config.yaml
hidden_size: 512
parallel_block: false
beta2: 0.95
MLP neurons of a small language model. Each row is named by its layer, matrix (down: output weights) and neuron, and shows model dimensions 208-303. Each number is 500 + 25 x the weight over its row's rms, rounded and kept within 0 to 999. Numbers have three digits each.
Before each neuron's rows, "fires before" lists the tokens most often just after its 100 highest values on Wikipedia text that the model never trained on.

fires before: " a", "\n", " an", " |", " was", " ("
L2.down633:528534476476486518514482557522543502495470511460539491533482462538446460518501490523492491493491511466471495510551542499488531457456483512545514486521479520511513552516601538507501508533500541493476495504477510437543509496487499508537506531498480507537485548523491549490532508451521490522

fires before: "s", ",", " in"
L2.down1331:499531539504496514465516466485505531472546521462540434510526536534461463474495495505496525517521462502458486527482531500514547478495506515447568521546459474493492496506503452510473525523538485469510526477524515513506501491501487493505518450489488544496508479466450510501481476512500504529

fires before: " |", ".", ";"
L2.down313:469443530514513527506529513503457484460525533504526462502485494475496505526491536517509496510506499552505441506495482459556519514496521518532510507505498524503531457476462480449502476510469514517497475511490446503529556466502416568470495476476547523511464450487501503501532492520505527473

fires before: "0", "2", "3", "4", "s"
L2.down501:497526502505464502504514532477513512488503466542549465509506496531468543522511538498502556488486533462458437515503479532516536509501508491480498563522516495474518551498526548517518482488504468504481515456463478519531510505496519465466463486464486477472507463514450507521475467428489513459

fires before: ".", "0", "ile", "ort", ".,"
L2.down207:498474508520496492541484525493483456438525507522514543490512535550482504495516543500510507479485511548500532462479499499485505484560513495495478527518493512544485465511497486476474497485498509581525486505538498496482487482502514497495484492523465490516471517522517488499464476513504480531

fires before: "s", ",", " of"
L2.down8:518485514507525534498548539469519511513534494491536519470512507491481514549492489516457475450512502533499499524539463507524502517469523495561514458462525476506495509476491502559500507460480508445456501474538506536509452471504532470518525491502523527551472526503487478522563507441521495462

fires before: "0", "8", "6", "1", "7", "5"
L2.down658:529551527519543467505504536498485489538521464544505547528520501496524505533482511522465487504525481476476512475555462472521493528546494535532521468493503492469506472543490437475529489514552476523500479472476507516522504508552512504515453501480496498494502500473486513513530499473504467511

fires before: "3", "2", "4", "5", " and", "s"
L2.down617:500484516496499536470491447525471456476493506523493480492515510507471503507506455502566508528497476492527499496527478466481497480505523520480513518505484506495490464479557471432509490510524519523530518543482456528483536480486483505547487486531423532471529490504445491484553479492498492492

fires before: "0", "4", "1", "3", "5", "6"
L2.down1894:527485478533506460499487523490502520425467541498523529467484498560486508493536544553449510563506486513477497560533465471477529462522529471514510500552517547501468436478496510475490518509488462486492500472502540549515510487474503513549510472502514507467472521475486528524479498499502462466

fires before: "1", "2", "\n"
L2.down400:505496488480511476443483543498531486512465529496476461504488468476520483480499493487511465479477520508504524507471481529461509467534507496431534504477482469485504459480495501555484537509502513492506482474514511528485456522491588469482507452471536484535479532518497511478477517523496494462

fires before: "8", "9", "af", "6"
L2.down1414:501486529508488484544516528494511513510500500469485479525501500513493498526519515533500516454498513457496490496513492495500509513476442483486475529511475494477506491518481520477542494503512463473484481544479519549486535505541519531559460483510524470499496531541472506486512526535486444478

fires before: "3", "4", "2", "1", "5"
L2.down1533:490504495489498480501506529469497454472500480511493514403479490551464479498479499501531526499477513478483467517516455515494485537506513457512552477501530519517447501494495507532484499512491498504496535538544487520519529472483472470495488496462524492492517519502469502518527552496483486466

fires before: "6", "5", "7"
L2.down395:491494461486490471494476503503436483476483472525501538449514488484496523535471497533522497511493492495492554503499471505473529504457449471486471476485523510474475505473471485505532531511507546469525469483526528521504510524495499535525499519440485508506519524514464491499482526471542509437

fires before: "8", "9", "1", "and", "6", "5"
L2.down1545:475486517496490496490467515502498547470493468510473495552515495502456461538548478486525488482498520495497457545521513475465498521481458477555515429529501556513529521531518485502528548520489510479496449485465531478443540523469520503507481514505485518497475490521500499493485559476489494480

fires before: "1", "2", "4", "6"
L2.down786:468495519528521472521552492529498508495491499485460526522521511536488528529501502474528498512506513428472501560481457526473492489511517494497486488525494514495485497448538496476498522451519505463534431490479542499499503498496534522500493501470507558547479540511516502492516504483470525517

fires before: "0", "1"
L2.down1877:526471490506504477506486482493480487525518484514560549525475496495511513518471476478512457466500508545472466485497548527483450478490521506514519529499574512471505481482497485497477511468498486427544458499517496490472498493522493496458511509520504474511494546472526516521510493546475496507

fires before: "0", "1", "3", "9"
L2.down1153:537507517487470535466484521493488502510503506523477500495483504465503504495469505510542453531501543476538468536485475477452514511493509499450460491487501488498488528527509471497478517441517502552519502501493508496512478475540518503562506482506525465510522476478483541502510481555482547504

fires before: "\n", " the", " \"", " of"
L2.down708:494501521493454484505518500524487498526485529484498495479536508510530527485519455507509484511493500509508516525524492480526534483503518507484525524536493486490503465467488483500550496507502521463495526457513523496486476461508504508497489474528496492519483529514499461462516529519527484518

fires before: " |", "',", "'", "–", ".", ","
L2.down469:543506521493500478508493487509507500533538529495468486490502470467512530479519499524527497459538490484502489497533528465446481467487512477501482477463489486537550487492484539490472508520491457505503497477511465505504473492492521476484516474499512505479501499509545472504505483489487510511

fires before: "s", "2", " "
L2.down897:494435471511476508470467512484489484476500506553504524522517484513506462545544459498471504485535507501503433552439474557500489544528529484517515521462523510488456464526507495507492495479483483532549498480477483515537458493512520497532502510512514475486518506479553526510518523467504533517

fires before: "9", "8", "7", "6", "5"
L2.down1359:509474498484533500488482510488537522462495461482499493467512510507501499488522501552492522554457474536545476482539454472513476514501502487510499492527455487522477481490515479469485495524494484514478518489496481509511492503480485499512514527481501456473475488495462518510521507516495485503

fires before: "\n", "."
L2.down1390:471523460552499486491476537521455531640502481518483481533461501485425519518515457469467489483504502551477508492479502502537486475481531519536525491513509507486498539515518469476579525489503504465524502504515489544469453513487506474487512500489514505500478455525503500557527487520454479493

fires before: "s", " ", " the", "-"
L2.down1000:515487467529509493435497493469499513450492521522448524488507509523511496512556484527442517482520482498503498475441478513479504505534509532477532463509508498540563526497434520490471517528538485512508506441477496483494469502495493523473486486531522477541458460485513531561471542477529504502

fires before: " ", "0", "1"
L2.down811:501547509518389537526491485463538475650465512520488530506450540500518495441498542508530483468495547469467522505496511522474514457467513508459499507519505516479482474492501498538484461491495515491523493460550503486478439508508509519505495525514539466468474437480489501505492497508501521511

fires before: "0", "7", "1", "6", "8", "5"
L2.down715:526496457476523497511478472557559490476479537510491503461483484497468543514542516554460506530517489498493488486541527483504513480496501569508529515470474519480497511516526479507506501507521501483488460478467541476485522497480536505523453513487469495492492487456486531535492460478480532526